From a checkpoint of a small transformer trained on Wikipedia: width 192.
MLP neurons of a small language model. Each row is named by its layer, matrix (gate and up: input weights; down: output weights) and neuron, and shows model dimensions 48-143. Each number is 128 + 24 x the weight over its row's rms, rounded and kept within 0 to 255. A neuron's up and down rows have the sign that makes its largest values positive.
Before each neuron's rows, "fires in" lists the words (lower case) most often at its 100 highest values on Wikipedia text that the model never trained on.

fires in: "to", "of", "at", "that", "the"
L8.gate382 [ 88 157 139 122 103 133 133 141 124 142 133  82 101 114 156 131  97 101 130 109 167 133 116 112 126 167 149 164 152  89 123 135 149 135 143 145 161 135 159  97 107 125  65 138 121 114 174 124 141 114 104 132 162 153 162  94 128  95 123 147 158  72 121 131 148 152 121 112 128 142 178 157 120 172 147 147 182 136 155 156 140 137 102 115 133 119 162 139 154 103 120 108  88 102 159 118]
L8.up382 [104 183 151 109 174 129 166 167 149 104 129 118 124 121  88  95 141 137 144 112 136 113 140 158 122 119 116 108  74 137 109 142 129  90 103 137 135 109 103 122 148 136 147 156 119 139  91 118  94  81 111 167 160  93 172  95 113 117 158 132 142 160 101 120 123 128 169  87 132 158 111 121 186 115 115  72 132 135 122  77 154 121 187 146 186  89 154 119 126 133 104 149 126 139 115 161]
L8.down382 [ 99 119 122 118  79 154 164  97 148 143 119  84 116 122 153 131 161 131 141 148  93 133 142 140  98 164 138 140 139 121 120 127  53 112 131 101  93  96 174 102 108 105 130 167 156 162 131 135 135 117 139  98 123 118 131 130 166 112 110 127 138 116 169 101 151  93  86 148 135 146 146 183 125 110 123 132 107  89 131 186 117 127 105  92  92 165 157 107 146 145 102  62 109 115  90 151]

fires in: "under", "to", "at"
L6.gate436 [119  87  90 123 132 163 139 141 154 150 110 145 146 134 112 162 164 123  94 110 195 108 107 133 174 141 129 110 145 151 125 109 149 135 106 192  99 124 143 108 128 127 101 117  90 102 121 136 198 125 157 151 122 162 112 137 150 126 123 126  87 151 137  91 105  90 129 122 156  82 156 132 130  90 152 113 111  98 154 144 136  72 128 103 163 154 138 109 145 114 155 124 127 116 115 124]
L6.up436 [127 108 131 114 137 130  88 117 110 169  73 150  97 129 148  99 120 135 103 104 110 145 129 124 171 138 154 160 133 102 125 115 164 111  82 170 125 122  71 133 117 114 143 161  95 135 108 125 135 156 128 135 111  97 137 171 162 152 118  96 146 103 110 148 109 147 137 146 180 143 141 140 158 100  90 153 101 126 136  86 113 106 147 178 142  85 123 140 125 105 114 109 128 152 115 102]
L6.down436 [110 115 141 134 123 120  84 128  98 183 106 118 187 147  89  68 123 145  97 118 109 142 170 115 134 119 148 179 130 155 132 136 147  90 118 151 109 148 118 148 131  67 147 112 130 120 140 123 133 104 140 117 125 151 155 155 123 153 130 130 111 145 149 133 148 103 131 122 159 155 148 130 125  87  71  92 171  97 117 124 118 142 152 134 123 104 128  81 109 151  91  92 154 183 120 137]

fires in: "well", "he", "postcode"
L6.gate329 [120 148 116 108 150 195 136 156 173 133 122 142 140 131 101 156 128 172 150 115 150 131 124 141 127 137 150 139 122  98 106 103 153 123 154 123 140 152 156 177 178 152 107  71 137 120 119 135 126  85 138 151 127 185 150 130 165 147 151 150 152 128 173 129  83 125 144 125 170 113 146 113 126 133 144 119 173 128 152 165 113 135  89 141 153 115 114 148 115  81 135 141 119 114 120 111]
L6.up329 [156 124 138 134 121 146 153 182 184 160 101 135 116 135 120 147 148 116 100 146 151 172 146 145 117  80 163 182 125 111 177 154 145 145 169 156 116 167 131  77 135 123 119 123 135 180 115 116 124 106 120 116 112 155 118 105 110 111 166 123 153  83 144 115 127 152  97 106 162 124 110  99 129 129  94 124  70 120 131 135 117 132 121 104 120 106 152 155 132 115 142 133 172  81 110  99]
L6.down329 [137 156 139 157 150 112 101  82 118 138 155 126 149 119 181 157  98 162 157 126 138 152 131 186 147 134 171 143  97 123 106 107 113 131 134 121 141 114 133 134  94 139 129  62 166 167 103 145 144 117 125 131 159  91 143 140 115 126 142 122  93 106 124 120 150 179 132 123 160 138 146 154  88 154 139 153  83 147 127 153 127 150 116 134 108 101 150 137 125  96 119 130 180 120 189 120]

fires in: "to", "would"
L6.gate221 [121 127 131 165 110 121 133 186 105  98 116 107 118 120 101 131 129 180 107  90 100 112 159 146 135 119 142 115 115  88 165 156 109 136 132 139  93 102 174 119 135 176 153 168 109 105 114 152 143 141 141 144 107 110 127 123 118 128 141  99 181 132 147  78  92 112 160 111  88 152 106 158 109  99 134  67 178 121 116 101 119  91 116 104 130 152 138 147 128 128 140 117 144 130 151 148]
L6.up221 [139 121  97 138 101 140 168 165  93  90 122 105 132 117 142  98 115 163 115 160 121  77  95 179 136 130 138 137 127 116 166 151 126  91 110 139 109 137 108  96 182 127 108 171 125 130 128 115 121 109 188 140 138  98 158 127 142 126  96 132 108 108 137 118 118 135 140 104 141 170 123 153 124  98 104 161 100 173 148 114 143  93 136 134 136 138 118 121 160 109 124 143 157 128 157 152]
L6.down221 [132 169 149 117 112 118 132 142  86 161 130 134 148 137 133 146 122 174 113 102  93  88 136 120 176 149 148 121 137 129 162 195 136 105 139 139 121 151 146 161 102 156 149  90 123 144  87 146 116 140 132 125 148 125 139  99 147 125  97 134 120 132  87 122 118 140 128 149 141 174  98 150 136  84 146  76 140 146 146  97 141 129  73 123 130 112 150 122 151  90 136 104 154 138 133 104]

fires in: "de", "of"
L7.gate164 [110 154 134 107 130 135 144 122 143 107 148 155 125 137 105 117 140 126 161  93 140 106 146  89  90  92 123 112 144 141  66  97 116 141  93 140 102 183 128 118 118 134  95 151 133 136 128 155 138 146 135 132 148 153 133 113  88 122 142 111 123 145 136 126 137 129 129 128 173 124 152 134  95 124 138 148 121  82 175 104  89  90 116  76 113 174 135 100 137 125 101  91  89 146 121 125]
L7.up164 [148 154 123 122 123 137 151  95 144 112 147 135 165 116 110 122 137 112 114  81 126 169 147 105 130  95  86 114 107 122  93  91 131 131  99 112 120 159  86  95 142 161 103 112 143 138 134 124 120  60 101 114 142 110 128 125  97 145 136 153  64  66  86 113 159 125 138 125 161 118 125 126 141 141 183 129 150 148 145 122 133 109 154  88 134 116 148 147 132  90 122 123 148 129 105 154]
L7.down164 [125 185 152 122 134 137 137 121 122 170 128 136 114 112  98 123 118  97 107  94 135 184 168  55 157 144 143 104 107 140 106  88 147 130 111 146 146 155  97  88 134 149 147 181 150  89 160 111 110 105 145 136 152 154 160 143 105 105 131 126 105 104 138 152 122 157 158 137 134 146 158 159 140 141 120 129 123 159  90 136  76 118 122 109 162 121 178 121 158 171 154  92 143 117 107 153]

fires in: "in", "the", "at", "of"
L12.gate271 [106 226 171  87 106 114 132 123 127 103  76  95 127 106 133 148 113 137 149 129 108 101 152 131  84  96 125  93 128 138  80 143 160 112 104  95 126 127 128 128 139 138  69 137  89 158 142 116 150 105 113 169 138 112 116 119 164 121 132 112 149 109  98  93 144 114 149 126 125 150 124 154 101 100 155 114 107 126 138 102 133 144 108 136 134 112 138  84 142 104 127 114 135  96  99 103]
L12.up271 [131 117  81 117 159 117 145 124 131  97 148  92 104 144 162 113 108 103 133 152 120 100 115 126 128 155 127 107 133 142 122 146 154 126 134 143 124 138 225 114 138 154 131 119 120 128 102 147 106 147 112 145 120  91 124 126 138 142 177 132 125 147 109 110 101 106 135 132 146  80 116 144 100 136  96 134 155  96 113 124 102 143 153 104 146 101 142 122  68 148 131  91 141 123 133 172]
L12.down271 [142 188 185 114 138  95 118 148  96 150 132 137  94  98 157 112 112 100 123 144 136 146 157 141 115 116 116  97 112 110 118 126 111 104  93  89 155 138 127 115 100 116  91 106 131 148 170 113  85 135 133 138 137 136 151 110 111 131  87 198 112 131 126 109 144 160 148 115 128 149 100 125 152  84 132 170 120 135 145 176 154 136 145 174 148 147 131  64 107 153 140 145  94  94  98  83]

fires in: "to", "i"
L11.gate263 [139 103 156 134 110 184 146 140 122 146 100  87  79 134 133 153 136 112  98 138  96 142 130 124 151 149 130 126 129 120 150 142 111 132 177 125 139 163 165  96 138 178 130 111 117 123  83 123 154 131 160  93 110 106 106  64 136  75  99 125 118 181 113 110  90 127 160 142 105 128 128 154 139 115 141  92 104 127 135  86 151 158 133 111 129 143 139 116 140 106 133 159 161 120 150 125]
L11.up263 [125  98 163 104 128 137 111 130 120 172 149  99 138 108 161 153 132 137 153 108 166 152 163 178  99 138 144 123 144 120 128 142 125  81 175 130 119 112 103 133 136 123 104 120  93 106 174 149 120 159 111 153 175 133 109  98 109 164 116 136 146 100 111 123 131 114 102 112 114 165 124 167 135 128 116 160 156 140 145 118 165 156 108  82 120 153 129  85 115 155 143  86 180 142  89  90]
L11.down263 [150 126 121 147 145 142 131 173 150 117 162 124 116 124 116 124 120 111 130 189 101 147 124 107 143 103  97 141 127 146 128 100 118 119 152 162 142 159 166 125 114 149 134 156 101 165 118 161 121 159 196 131  97 134  87 120 115  92 113 110 167 100 175  94 127 130 152 129 136 128 104 133 163 137 122 100 145 137 127 192 142 101 141  85 117 112 113 120 140 129 143 103 149 130 184 156]

fires in: "as", "time", "years", "times"
L6.gate371 [115 127 142 155 126 115 133 134  85 116 109 126 147 122 140  87 121 148 153 143 134 128 133 105  89 112 134 180 125 114 126 110 142 138 117 122 164 106 120 141 159  94 124  89 106 161 128 103 127 133 163 125 172 132 159 132 124 165 116 144 131 155  86  89 137 116  95 130 125 133 135 124 128 135 181 100 158 168 165 109 128 126 126 166 157 113 138 158 116  90 132 124 125 136  70 102]
L6.up371 [148  80  89 156  94 140 126 121 167 119 124 165 120 132 124 108 166 147 158  93 109 143 145 142 113 120 119 140 153  91 104 174 119 130 136 123 147  98 147  94 140 101  98 118 137 129 111 129 122  74 130  78 130 142 153 138  89 138 126 165 113 152 136 115 118 135 108 163 133 153 120 100 130 134 141  92 122 129 135 115 121 133 109 126 151  69 164 130 110 110 106 159 151 119 143 101]
L6.down371 [114 100 182 106 123 109  96 138 133 133 133 133 139 169 106 140  97 105 105  92 154 117 119 154 160 143 146 149 153 140 152 120 138 141 123 125 118 119 181 108 148  69 119 108 143 104 112  93 120 130 135 130 126 145 138 108 126 163 107 176  84 151 142  89 125  69 111 140 122 156  98 134 111  92 139  96  87 131 145 113 132 125 117 104 128  77 168 145 106 126 105 128 145 145 145 103]

fires in: "years", "year", "time", "million", "months"
L5.gate272 [170  61 113  86 134 113  99 170 130 135 132 127 107 157 143 132 135 120 129 101  99 161 132 123 129  77 124 164 120 161  89  91 103 103 118 114 120 124 103  93  98 110  83 147 138 127  87 140 164 137 147 127 124 195 136 137 140 123 127 153 172 150 143 121 141 100 156 145 114 132 157 112 134 124 183 136 111 162 141 139 145  90 109 107 167 155 116 166 108 130 119  91 116  95 124 123]
L5.up272 [111 133 111 105  83 122 139 155 106 133 153 138 152 154 105 134 111 121 117 140 152 113 103 114 123 103 111 163 162 121 148 130  98 115 124 121 104 127 106 108 115 151 122 110  93 142  95 120 159 127 122 166 128 126 152 135 138  99 102 153 178 140 129 145 124 157 181 122 145 134 179  97 143 118  98 111 166  98 125 124 122  66 143 143 194 133 135 114 174 125 136 119  99  71 113 138]
L5.down272 [158 114 129 139 124 111 125 138 166 148 153 134 116 176 129  98 111 154 117 123  86 143 114 151 121 114 123 152 107 168 103 127  89 163 111  98 114 159 130  85 137 106 147 138 125 127 126 145 122 174 116 139 123 194 115 136 115 140 194 113 118 131 145 131 114 114 110 124 107 155 153  99 148 164 150 112 147 162 136 117 168 118 153 116 149 117 126 122 120 120 113 149 115 138  88 122]

fires in: "other", "various", "later", "some", "of", "many"
L7.gate61 [ 77 182  75 121 119 136 159  97 125 162 138 125 136 131 138 164 146 161 150 131 119 130 119 147 139 101 120 123 126 115 130 122 124  90 100 107 135 116 105 146 172 102 127 128 148 106 162 147 145  72 146 130 140 123 126  95 113 121 110 167 104 126 154 152 160 142 120 175 127 126 155 131 141 153 158 151 168 164 164  91 176  92 102 126 130 150 127 130 128 141  94  94 163 136  92 170]
L7.up61 [127 184 104 129 129 140 150 134 131 148 110 109 151 146 116 104 166 119 123 168 138 130 128 124 131 131 113 132 132 131 109 146 141 153  41 101 119 159 145 138 139 126 150 118 120 136 129 141 134 113 163 105 138 128 100  89 131  72 142 137 136 144 159 125 143 148 106  89 106 163 129 194 156 156 123 138 114 156 144 159 188 170 145 116 118 119 119 105 133 126 111 121  95 116 125 106]
L7.down61 [ 95 126 116  82 144 142 149 108 129 139 133  77 124 118 133 128 134 107  88  97 106 157 124 119 129 169 119 117 148 133 124 114 141 115  75  94 112 122 174 157 119 150 119 103 162 153 147 110 115  91 188 156 134 145 121 135 153 115 115 183 154 138 133 116 176 143 165 128 101  97 161 135 134 172 125  86 109 164 114 128 155  86 125  92 138 121  88 109 128 146 133 119 132 128  71 118]